{"norm": "layernorm", "norm_place": "pre", "decay_shape": "sqrt"}
MLP neurons of a small language model. Each row is named by its layer, matrix (down: output weights) and neuron, and shows model dimensions 16-111. Each number is 128 + 24 x the weight over its row's rms, rounded and kept within 0 to 255. Numbers have three digits each.
After each neuron's rows, "fires before" lists the tokens most often just after its 100 highest values on Wikipedia text that the model never trained on.

L8.down393:081122108110122143115091100101090089135107124134156127125147130158121121139130158149143172116105112095154151116110161119130119137147167116175153105125135129139100145131127151141096118161185163162134119131111128067153125136114154133067128128149116129105170129116170143097135141110114153092
fires before: ",", "\n", ")", " |", " (", " he"

L8.down346:173153125173144154097158137131107125096117101131164095137103106118168125141124137097149149113139133096148155127089131190145131145174139164105086110139153110111124100128098155185147166123115122135122077153085112126113116114126111121157099145154126163139120154118094108136134126155129091109
fires before: " |", "ed", ";", "al", "."

L6.down237:163131114138085127162140141166130043113155137096134133122109096126131111137155126142138106101107136168134125121153186123131132125171123169117096130145139093122178133148086147123116134156056120079115094140158112123167124118143125125162095146135108130116159087107180120125155101115130113169
fires before: " |", ";", "d", "le", "n", "s"

L9.down348:116093132188075171156088125129133142133092169139148126136120143140136094136115112119162131141138148116107161136160163106102157142128115119128099111107098090127158100101110152151132158126125145128129165123094151148158115137176140106114149145146106126096119081110131143128112123141112119129
fires before: "|", " |", "\n", "|---|---|"

L4.down706:131074161167139108141107101151141077099121117137132132088141112147165147116164106124093141141110171161085123121111111072125090120120129148141149113140147111154141097122112160128186129088065153093137113140126146135149110118161106126114151127164163124102150143155128080103138137138140109153
fires before: ",", "\n", ".", ")", "s", " –"

L5.down86:145107109101157123143134130074141150110137128143119104131094159106134143168115147127154106105115134128088094169195129163125114127132119163145108139125146139130124089143137113126084137085107133135114109131138124114138131119117116133166102138102166170141085097163147120186135116136078118129
fires before: "\n", "|", " ", "-"

L6.down415:113167124150142109190157136170141172067105154090120123128134098135173116135122112107108112123100141121108096117134107165136094107119122129077107127200116150082139125185091130125132125146096116129193126122129126157146134087129103129145067121111160102127138098116140127162124109070114117158
fires before: ";", ":", "op", " 23", " |"

L5.down819:135145150135106123112156160148120141093117120136125092159157129109121134171137136117123145085129149127068148112139105170123133121132145139121087145138164141081151121132076129119089082157130167156123110154143125100095125141100088144129155096154115156101148152146115154159092130092146160138
fires before: " |", "|", "52", "51", "s"

L8.down319:137091123150149080190117153121136177148125163121106128126144177145090139135115117148079145118104157107099144102151160167091116160130130152140144112111158116137132109134118104160128100149137117145134126088145158119089102098109135140134153103113107124120124139130172133108152139086133126126
fires before: "|", "\n", "|---|---|"

L9.down192:137140152135123117137098108144155146179144124109158094140106139135142141091123128089094092119143151086125133163108146065106110124122146161157125105135185148141135106111091151147144146106084078151145131095157146154162142036152125097135171165118139078087133128147127144120146125142138131110
fires before: ",", ")", "\n", " |", ".", ")."

L8.down632:166109141145150105150172148105146123098140155105121150144109155131098129124137146105148130088120130123121126133136137137114084177109135153139130112097185109131111107167108127140096127094099128142148126123123142119111145124093181073121089100150140123063123115103144107159146096124138138139
fires before: " |", "\n", ";", ");", "|"

L6.down226:138112156121142099177106103128109093088141108104128105141118131141146150150106090134120070113132094134111102124110150115133148107110110129108145132134118145125138087126079138139118118175183165118137120105122124119143134135093144111130106135098142156136095164131165111072065098120131153156
fires before: "s", " |", "ro", "ing", "–"

L8.down726:118125129161147145125105138136101165146160150106137110125133143162109117121115146138152093142104164152131132134135085120185148132101134108171119149121120143125101138133131109152102146109126152103105169125108101128170164159076126134108132096131186113135122137098161112128149130126112147138
fires before: "ed", ":", " by", "er", "ce", "S"

L2.down683:154112102165177157118134100147118122107124115141162083153155105103134120107104134105137059134072150189156145137090117155107121143156083160111139161128120092149141128104135180117092142103073165126130150149165141152119154130165132136135134132118174145103140106136135113136135115138114081116
fires before: "---|---|---|---|", "\n", " of", "-", "s", " |"

L2.down813:142131131108160137086156132106121101120110081138128168121097129118124130067099095153073136139153124193114112156107142161108125123118118158146142110132098148175134156137107120119116075103133138141167124137152149126106152080153122142115160117105138087132120128093121147126147145211136117119
fires before: "\n", "---|---|---|---|", "-", " 1"

L11.down493:171139161132137128105146123131095184111114121120157127110123107136112146133076143151133177172126103111158151137126129187115128082147100127143137096143089157142156108168130127136144117137060182101141118136113131130117129137130139139115124153110105149112128115099121168093075133162112116132
fires before: "\n", "P", "-", ":", "T"

L4.down91:146117123138156145122156132129144146123147161138143168134165147113124093138127112103134111129087129043145145106150124109149134126106097120128100108123138059132144096126136136118100104145178157082128125117144114123125145101169144147155069130137164181145112150128168109128148153141128113104
fires before: "s", "\n", ","

L9.down815:136115098132088125125119147138100133160129117136125138158165115147089096119117098118121174144138137141136123095152112127147149178120113120137150113108127110086156147082090119161146114079138112146102114108130123152168128174111109115092178109165126104105133150132153137134150135148061138117
fires before: "|", "ed", "|---|---|", "ce", "un", "al"

L8.down862:122152111132176119152115138155110118104132151131110116145140102130096157121166103125127122072116140121166148170143128140159118100138175131134110166126125131143168164135126108082137106142100119093127146137152147175099124126170097104125092153133114129134142147101155150138142162114179102146
fires before: "th", "t", "al", "ist", "d", "s"

L5.down275:131100104156165165116137169131129117130150119084116129121131146141105131163103136091117149112132115169114123111171126166103070157105117126143121165112200115184139127140170108153112093086093123159162131124162114089089137118104133109119120098112133159117113113155123135146119144117107171158
fires before: "\n", " ", " 0", " —", " |"

L6.down382:136116111159177179115145163126108146094124138080141129120141134103114132138088127146087127134117133129115107133148120131140120117125072145141168124120161109104096124119083156140106128114120127131124131124164139122091164104110102104151116092117142120093114142107125138113130138104159123162
fires before: "\n", "|"

L4.down842:110168151177141100121145146128186166143142183118124149110128161130088128121124131111109136154132092125187077107124135146105128153105116124133126111125096133135135124120113126087115129125128142093092124114122095147173116091134079112113082096144134151121102133111148142110143130082151132119
fires before: " |", ";", "00", "″", "s", "50"

L8.down478:107142094118158103094081123130118118108110126140107119130112132123142117150102144119127115101159117125138091098160160152143150133114119107161180115117105124115111141104144144104141120112141106135128159113165130110148128145107121110108108070077155140149128140161163146114086129153097158156
fires before: "|", " |", "-", "|---|---|", "ron", "re"

L4.down428:120108167165118115125098087080114078115174151132143120186118143157125131194128131127116102133112122166089163151077152107132132145144089156147120159147135132153133144154153134140148143112126125094141096116117136142150089115133072104131130128118125123096115112110116155115098090169105129145
fires before: "s", "e", "\n"

L2.down840:105123109149179180177120121090164141153123131138113130151161116093148111086152134113136149126098141143143169147118161181094141133093106161131130143139122160204094138114182134129155114139146107148134146179101156131136150091154129137122127150136146126120080104114098116131120111099129108073
fires before: "\n", "---|---|---|---|", "-"

L2.down174:100172135135156144110099077096122130137164090176148164111135099117130116076127126105100135113121157110107145148101134184152123133090145168153144135151112126165146105123156139122118133156089155139124137104102120123153134088158125144135162098139100111126131103108128157117141097120141106136
fires before: "-", "\n", " "

L5.down864:117138147130085141148115131128124161146122157099128120140094135096085114129091137125089200138119127106087144171096150131142078147161169142140093118084143130122139113165087165102136127117127118143105096152112118091119107150107148158113110140162127129134129138137140140127127140109149160091
fires before: "|", " —", "\n", " |", "ally"

L9.down734:119120109123153147146120146123135139116097096168153134136108101100101148110148100088122115117123123120136100142144142045096081129129122091130165125143111130122102122126152108146099128110131116132115122122147153188086151128136118152114118167161140137108107097137149130130133154100087114127
fires before: " ", "\n", " 0", " 4", " +"

L9.down709:110138137143123049099096198126175124131139120102126122113144139131119080133130126140101123093087110136194131154170123121125104112122128133183097118134122134092114128127149133108108122150162165112116138123119159138141140147120133099176122145141123099158092139139154119113110133152145189132
fires before: ";", " |", "ol"

L9.down708:151070142113136169086126145182108141163088123121095126153119148121161116120123127126122157122114168127130135113113140106139107150125174134143148131133138119118133095170141073153153121106144119094157139130131116106191099167117166135086133089195141119155117099157119093108080100093125113109
fires before: "s", "al", " of", " ", "ary", " by"

L4.down154:162145149165119130072118141111152155115125140160159122118119091129157146122156115143130148109114164124116077171111153160114138103116114137140130127081144145103124111126132156106133101117099103091115131148098117156088135114154076142140164145140136113129122098153141125112145110127108083130
fires before: ":", "ed", "ence", " |", " by", "up"

L4.down305:082130143123102146130130089164106125134149110143184110135128105140138137163144142096183093126108121136112115153108130145124135153163101109151120127141050125136122123078134129117147113148147145128115171100153139127164110172119121126106132102155128124169155086116115124128131174089073125142
fires before: " |", ";", ")", "a", "%", "."

L5.down772:090124142135147117153100148154159161133144065132094105134096110100123130127104134111114115172153101135090138120105112200136095114121122168111127134120181114152154099175095120141104103084086120126151116114133127092102110101098135120109097089091135176148092126158137121125167142129136107108
fires before: " |", "|", "s"

L5.down103:152084133105136188145145175108131103131130158154125116119128159167135130155121111125131144139103158112082133142132118097096089151133121137129108129134149104118163106102133135161091138106164130151155081155170102111126138098088124127145129104101143146151075088131109102123118091133112107129
fires before: "\n", "|", " ", "–", " |"

L4.down394:136110145157153136163141127108133121106149123097104180078137140112151128081141141099140127142134111107155136109121118146113157107101132152148152131104095127106119128111087105120073124111154099122148173099123142152147065127123173179101100144122107126138112134146127195091111113111109138131
fires before: " |", ";", "le", "00"

L5.down144:113120114132156098141154119115140107162138126078089135148135138137094112144160139092119172124148133136111167102134118184096046148130144119095129165166136086164186086156160114156141109105169150196106100148116137085137078156127111114140073122130134121109130126124122124120116160137118150159
fires before: " |", "|", "–", "\n", "–1", "port"

L4.down490:122131129105156116131143126092099131095132120146112129127119139103148127122141157142178103141092117113137150103168162123091152145099138129163103133104114149138129099119141171155124143158126102155109186179141123128176130148129135130116088141098138144125146091128116129112096150161108079102
fires before: "\n"

L6.down7:141162145174147170102142158108125162123135122094102119112151124072112150124110120108103115132144166131110121130126111101120098088126102166150155145129168122116119140107130126153108127130104141132089114109134163118118153078171134113143105078109103150121119149115138135114151144099154145155
fires before: "\n", " The", " In"

L8.down516:123133169157072139100136124083117133144144136153140141149132167111104119102129161125105098086155163094127169076137127142134159170129148145176143077138107135101115146123116152123066119141142124155089133157125140155151114081130119098116091142121143131087156138121120139112117142106142161120
fires before: " |", ";", "y", "s"

L9.down476:127148110116134142149153122110142166106119118093125122125133120140096090138087105156139102153122081117156113126157134114149128108164132146132150155103160099118113148145124178140136120111184147153122113166096127110136177156108106079079124096107098149150137136182118101155094108123095109131
fires before: "\n", " to", " in"

L6.down359:128135167053143143152129127107123109139151139153160138120068137108107145110099142146147121093106121167114128103149127131165103080105128116120140100135116142083126161148148135092084140167118105134138099132106141085111118110113139109125110098101145166116127092159082093112081121145128101113
fires before: "---|---|---|---|", "\n", "-", ".", " was", ","

L11.down180:121120202123155133138113115110133140122114105099136114113120127121128151121092127122142134153139167133150185124151106174147094154124159120137141130120113100131106166153142165111166144132142123135167169119098120150153088073136153164112106090117156093107089145129130125160139126153133111183
fires before: "s", "ing", "ence", "d", "nd"

L5.down463:145131102113166176138150178123096118109126133106121098142123134114117117166104139131109139093132126152106108117173150184135098136110071128148099168107182128139135125155145161119118102073138112157118111146156152106110129111071131109171121126086162133097080117163115133128156144119086103142
fires before: "|", "\n", "|---|---|"

L2.down568:121130135106155143098119136114131108119144084156142126139082121130143159108111122162105138143173113162156136123121123192160127116112193107164155133148145151128115121140151156138094143134165110130131121100131086122124143083115143112088127138085127130137159135115137116102084100158125122118
fires before: "\n", " a", ":", "---|---|---|---|"

L5.down52:176130129113102104065146136124127136104146135151145099144091160143135150175165140111128107125105092129134112152116146140085131105088115116137100145115165117136102072111116161097151109123140110088119084181148140123135092115150105111144104121133142130113109127129145128145110099139162151140
fires before: "-", "le", "er", "\n", "|", "C"

L5.down411:124123135138116143124155115139132107131121124159112140124135137129105138104096143076112112138129125116108112130162137132141109146154121114110133149116123179101136145141126130110113117135168167127115150108167176101130125128138093163150123143127163116158131157149144175120118164127152153139
fires before: "s", "ve", "ct"

L2.down730:191105158117134104177139140122137097060147105100146146108108149129101129080103122140115150119119107142154116169121127133170143134099095136161120138129138114158133106104114137116175133147147092136098123109093128132092104091112108147136113148131089138147110171131163122103113140158139134133
fires before: " |", ";"

L4.down631:141162144129102152165119132146094157128080114153118121149160131121105113104101158156087122148128123064106123134096128148160111175132156148170133155112175145108128180132181124103104158119136131108122124115108104128133104119076106114119125102152118126141133108127133139115080173112144120108
fires before: " |", ".", ";", " 19", ",", "en"

L11.down76:143099139129103097135118143121131151104131165115103126146121139093149098100179157147143154131142137092167139130144132153142136119132121088118112127079112127119114122160126092130145145132109122080145131139140117128145083126131144131136110108100085123162106167134123156128171154126149149109
fires before: "-", "\n", ":"

L9.down610:114109157110156130142155107151137107110115129130091117174131123086109130188123137128140131100148142147108132154119120127147155134172183136118117125150133125089163158108124119123175145188120118124151146110115120121145126155094120180175142118120122129141115146113107113130140116087172110106
fires before: "ed", "ing", "u", "k", "fe"

L5.down669:172135155144108115127165152086121184078102131162161140110124101125134153150161173126161128150119164102102134117177141135104135105178115130124099117152134152144123075112117146148103115144096160099137136138120098118105127064154128112166095133062137160094135144130123137151136099109139111124
fires before: "-", "\n", "|"

L9.down865:155124074117103079105137145152134121123139149120138139128153159131128081113139138101150114151103074105158111152161138107141087174138153107148160140117106109133126136115111117119139090076168110093130096109152116118112122154114105146103162144091151105142131150155125096098090128156144124138
fires before: " |", "ot", "–", "–1", "x", "b"

L4.down225:116157129155137129140143145135161142097154141152155087092130143124110147119142135153117118143141068099112154133145150167078139111102118142118117109147109119137122111093127197116118102104139155118115136163106168153133095105170117150122127114079153099126120169148176136127145090133098166162
fires before: "\n", "s"

L9.down260:143141123147145095138150122102169094125093167172117137109109118130110151101105106136130119102137127121176144170178144104122151117137138173154104088100121086141151105130131111125147144105088137146120150076090123117122140164145135143141090132152124126135165158123106171118077155147136128100
fires before: "\n", " 0", "C", "T", "E", "00"

L8.down833:107132153138114131108089095168100169119153114086143106126115100159104101084155148164134133124148135119124170128134138102123149121123123176125163093122164147149102144191124150190173123201116115121146111102113105099130125123106137140081117160116127152086099110129132147109114131141145142164
fires before: "==", "===", " Republic", " La", " C", " "

L6.down616:088134121144142143154155133151136147119100119117169135122154094158106155168161123103108155137105152154118119071120149136162145123169115128106139120148127163133111128119142093135139112180135184085124155086105147146142116139177116123108104157104162137128123174112144112141157112101150132089
fires before: "s", "t", "c", " ", "in"

L4.down583:122147142131170116165161112131116120128115135131132078107074094112183145107164085102136115123159156108121147122160110148104111129112134123104126147120135167209111124175101161155149149112111085144096116142161114110090116132127121095112138174131128075126144125130161132105101126169096117141
fires before: " |", ".", ":", "–", " ", ","

L11.down232:121114125117176162148125161143074132118116081088130135138119140161108120123119093167158112150160165114110096145095114087119134149118079161105155134121106131173141098111132113163149138126155101121170168110125142103162147117128138107128077147137126135136112144166131136139112078117093165119
fires before: " as", "d", ".", "tion", "s", "v"

L6.down148:121141148154137130102152136093133134104121115123127123142146138115110121172121112144135102107110141107114132118136124136142125104164114146180126122112142121115126084096064138138109130117123148138131143147123144125094153072118171132161134078095125127106081131092156097116132112074116146123
fires before: "-", "|", "\n", "\""

L11.down521:126128157128173116135115093116116150101148153149094135130116164082117086131139128127102092118143128138116100147118135095162119098085137107106147095089129132107114107137127114180113132137122091134102117116160106144120134120154156154153151150128140131124107146118112115160148133122104121160
fires before: " |", ",", " (", " of", " ", "\n"

L5.down775:104167116136165108139127167146111176107102124164074141114148191132069122141104143112108149110163105127133153121144118178134092124139094117102150156132143106101144118154107127104127132097084090180147150115125110132101150135084124131109102126099156146102089153130162185105144139086117140144
fires before: "|", " |", "la", "\n", ";"

L11.down664:105144125156106099132118131157134151150130130096140115125121146135121114082126089161106148109147140120146132121160126079102123138115118149142152135113174081118174184090126149085156119120101152164163096107125153149151108120123117154157138097116164113155090119136132108151140097176106129146
fires before: "s", "se"

L2.down366:175121159090128167123077125119117108130133117139159114126126152129145103134102171130128136154068123109101115145158122161080128137131098142089123107132116145131114153132142147134111184130140155099116135158091128145181132096123160129136134143134098080141200124138169116130132165110128119188
fires before: "\n", "C"

L4.down679:137097175180121148122147141107111149098105120169117143099123097104102077130126136151099106180162157140098145129097147106110109102108118162109158118130132129131144140156102097132135123114163102125150142098082144094128098116146140128126133135136086106157096137099085104151097082107130147126
fires before: ",", ".", ")", "–19", "s"

L5.down648:150103106152134146177101157125158134139155099106124134112136110152098187131108131081095153091121087157115151115130092175146103116101138157114085143101158108150164129170101087122107106125119139162126131098182113074121107107102151062084102156111111159101136127123159168111144102145130169149
fires before: " |", "|", "\n", "–1", ".", "–"

L2.down572:086129141110120110120119093107120085121137147160092158104131141139147125107143160169136146093126126134119157140127120094102130103097130127124116122161092141166131116118151137141165126120173144116149189145094131150194143150168110107105160137142097047121121094106161121112135123086140107155
fires before: "|", "-", "\n", "==="

L9.down719:116134109131124110101143094131147169160128123117109111133123128115137097097147149165133128132142147087131172096127129144138148113156129097097146091150147156123103143095122122108138131101127102148108127113099075145110146096121108106128115149136134098111109100121117149096115119124156114105
fires before: "T", "E", "+", "00", "S", " U"

L8.down865:136092129139146098155069155059105117149146119134144121120136146113155145108106145145176135176121156145155109134124150147149103139121130078175102133115165093103148123144135155117166130160152094085119131124098114127167165147107126127117131108111121161106101074084173108124111129155098119144
fires before: "|", ";"

L5.down172:127122108144131174169083184114107115115181161061094158155131127153123115126119136094106147128120132133076154125116114176169092126121086149107115149147169098160132144140139115118110131118134124161165074133128143105123108109111134085121115128088126174103122129136146150136121134134101161154
fires before: " |", "\n", " ", "|"

L11.down819:146117170105169114116156131138068120138122137113117095122100090105143116086129090126106119122126126151138093167140090104158120181127155130106168101142134118112113072166086137146134143159153090128152155133126108159153110178138148071128126159137120087085143121191155104089127107141158148155
fires before: " |", ")", "\n", ",", "om"

L6.down16:154132139123192200141176166099120107102076125138131122136153156116083112123149142114142128118154136143097121153125140112116091149127106155160120103113115116102109131122104134132119124142148105139154142116104165142104177107100121136097121072126178155142099095122131090120118144119118111128
fires before: "\n", " S", "---|---|---|---|", " "

L2.down134:128096149173121113121136143136109104140130139116168163160169111135088132139136109122092137111111148090129190123083123153147156163120097123164176106152136157178110109131169097154096079126100121163144171108139104136115132142170143129139153136155105170121106109121131108111142133095097122072
fires before: "\n", "o"

L5.down242:177123139130166170146139119135157123108121109122116091130188105131127131094113149118178085118113119104154156165154152128090126171143147140111095108130098080111139133181100156128154127121144146092167157133133150133147142104159128129150133109152115160106148122152116139113112107130136142110
fires before: "s", ",", "\n", " ("

L9.down88:111141136101158145147134141093134156121069176142089121136119130102166123127157163118122115184155148169143094107132093141126086150129168079132107120107153106076194140122106121140162122126103103132117157144118159162146123120120099124134128106093163119154172167089131118130154177144121097136
fires before: "\n", "-", ":"

L4.down249:135114104141165173122145163121107120119132175144105083109156210115099129153168175105105149108117132106134125116168172169127127138103126128185080101100135079121147127127103135123088134108136154165095124142152124145144139128160123146173095146135111154124120145130147097131133164108136156116
fires before: "\n", "s", "ation", " "

L6.down125:132142107126142069127168088132135112162134123109073109113122110103169141158157124140124156126161182098133162126144149180171128147136100150126129127129112141089116135113093108136060146104139092172114115172150112094135171121162110154141108110108124131151108144116117083158120164140129121134
fires before: "as", "e", "s", "ing", "ed", "n"

L8.down134:132152187098121085130146108116150171126120118093093127143112127100150121147146098135110174083177147147146094154131128175123136132163138093120174138079147166149109108138130149141140157108136114144085145110117093146088105103132136114150145107097124085143103148123133102144176103132100120135
fires before: "\n", " |", "|", "pa", "|---|---|", "re"

L2.down422:091124117133153137135110119145132147160111118139125171152104143129110133090091122131149134108128126149155118110097176167114161106130158119168131172134141138127118161139121135114114163139101129139088148118062120119113150061120131156140155160119162165138120126133102114133130095108106133110
fires before: "\n", "---|---|---|---|", "-", " as", " "

L2.down59:153090130146156139138147116105158098119110183125129140147127138139145111099127130147173148123115135127135154138107158130089146120094110152094140124106155121115144138142155145099108126116092122149134186153111129092130133132135121138111127117136069112121088122092160158123151105094147130131
fires before: "\n", "C", "E", "A"

L6.down862:160117139094168094096138127145156126135117128140160075116159108155098144104118137100117096104139111123134128164144135079122141135129124127103150161125144164088127107147101125143177144116187136130104109107168132141137103114092165094142093148141128134120146150163091150103137146135129129128
fires before: "ed", "ing", "er", "t", "s", "ion"

L9.down604:163140118066126128167106134141102109149144177094078108152104138138159103092130120085149121134142154153150127123136100125160104120147089133112134123073152117065132104084139149158093145114150146134095140141133109128108143121155094140126091100128117130128133152129133142124119149111134152142
fires before: "s", "\n"

L11.down244:114142146137096135175115123138122181127098130146137127166131165100125119130131138133115135156117150115136108124143128148175116125103129117098141139119089126107072114161142110145124113163078151148107087115145111119120109125091108153114118125104129108145130140107195158122138156124128154100
fires before: ".", " |", "th", "00", " km"

L11.down751:135177070143148134091104153125117159126163120173133155133116084099119118152129181093137129125143145150110155157114143156144131138095127170154123113167110091098125161135153154151112154117137114136127128139135107147115147079100121111141093103148144092118139126147130121124151116113119168109
fires before: " |", ";", " 5", " 4", "A", "|"

L5.down706:180151172146111064125172118153158072084146119152159128130152106195138109101113099178115100095136127107112129139194083144129128134115082154135151125130155142108135091146127138124130080127152090135166129149116153126168165134090139111107142118117117130110138092157130154132118109102136146141
fires before: ";", " |", "\n", " 3", " m", " 19"

L4.down697:125072091145131153085168117116160150136152095151102158152116117101129136136141157107136120153150122123145128160157117135092131095114083104081147152150160134143143131147116127123142150067106090099152095129165117098128165099124115109111138171148130091097138144124116128144149134132117126145
fires before: ".", ",", " and", "s"

L9.down0:087147105099145100141083124148129139084143174123118151138098133091099118115121165149116097133093135121145101114131086208141117134123127115145103109102133144124151165125111106097155125110110142156075123113139166146139126126134096132170099085147173122199121122147121160149090121114102144108
fires before: " |", "-", "|", "s", ":"

L5.down384:164128130143159154138117136109154161165119136115130098074105159111109156161094124126106144077133130147117171156134142142088091128153129151090127089148178126119156098159128092200130146132112125138105155122123153121129116081134091152153115149088130167161106073130102127124138098117103120140
fires before: "\n", "|", " —", " 0", " 2"

L11.down358:102149125144162108119091120183122092092132086122130096140128141126102120081122110104091091151109097085132127148150110159123108077080136128118175128130156160153119134142116149114139135154111136131121152173182120122121168141136163129144156116102170135119108147148133075130098114123110096133
fires before: " |", ";"

L5.down724:168135106121123159134078099161123108097121140173151121105161096151131107182123090155122105150140114156164142143111135085161148089140139139135130106096132139153112116128187147114128118135121157109156104124114122124161096157167115140110105085141104118128104136148130103117081148129090112119
fires before: "\n", " ", "."

L11.down545:116132154101063150118106135163099115116134132107086141158121136098122116126120086141108131150183145159126124181104107081147124149143126157127110128132119109136109145131106110172140160161135191118131138139146131073105131137095120091151109095120119132163117129146162125141102169090090114164
fires before: "s", "ed", " of", "h", "ing"

L11.down411:132132168083106111140138134181157182119179135113117100099138160135110157112128157146144154135123158135115151102117143169123111090116180125106107156131122175136128111154137108120181116168068119137153117159107123095112141147122126102129108092084079102141119123119114087140119096165128108130
fires before: "==", "===", "The", "|", "″"

L9.down834:129152140110133132105114107119102150139106152202115124122120169130146114109128114129128123153150104142094146159122113106152112125143150130144131101126142125191132129126140122114102090121122140160153117191087103125150166115132161145137115100114124096127125070107102107160154138120120114157
fires before: "-", "\n", "|"

L5.down324:112160121168110122179150120133106121101088151105101133157169127083104119146124132129123148102147138144135148119146132176167111158139143109114114178117140129119148110123105157120149093085173150133143130133114134110118057097107112107141116180138140094089122132120160153089108128067160106153
fires before: "|", " |", "ie", "\n"

L11.down628:156115120113149125104173138183106179131121138086130177132121091097101109155163150121137112116116153189137150111084069196146148141136118130164131109132129138116131180153117122133150129159154116147168168174151104136120135128134126122150103113109149146158092102131144133111124116062132143153
fires before: "s", "ed", " the", "ing", ",", "or"

L6.down229:169105117122170151111058101110160097131124100136154133129117131172104129124143122132097078105115116121082137128157129100131149121114157140102143111158088146129131101143135109155111163168126157075143107152161122159101148123155100104158165137136102108116125097144116130080106149123122117125
fires before: " |", ".", ",", "s"

L5.down232:126123156166133130115140122156096163111154141132098159112137113109145124111104093122097156094181076156132113123132161137112133143109156090120108134139137128159113130170124097110126162137117124122135194134151118145104115143152104104084099148134084110127158110103130120149096142127139121101
fires before: " |", ";", " 4", "."

L9.down672:138106132119145115122107130087126170097115158146135110140120116115110126170133120109171147127099175115105092103177110148151127136128097091142130148117121115115107159130134088174142109129114102158118105130163179165132133138111122129135112090085151128109142160130169140163148112101123113075
fires before: "\n"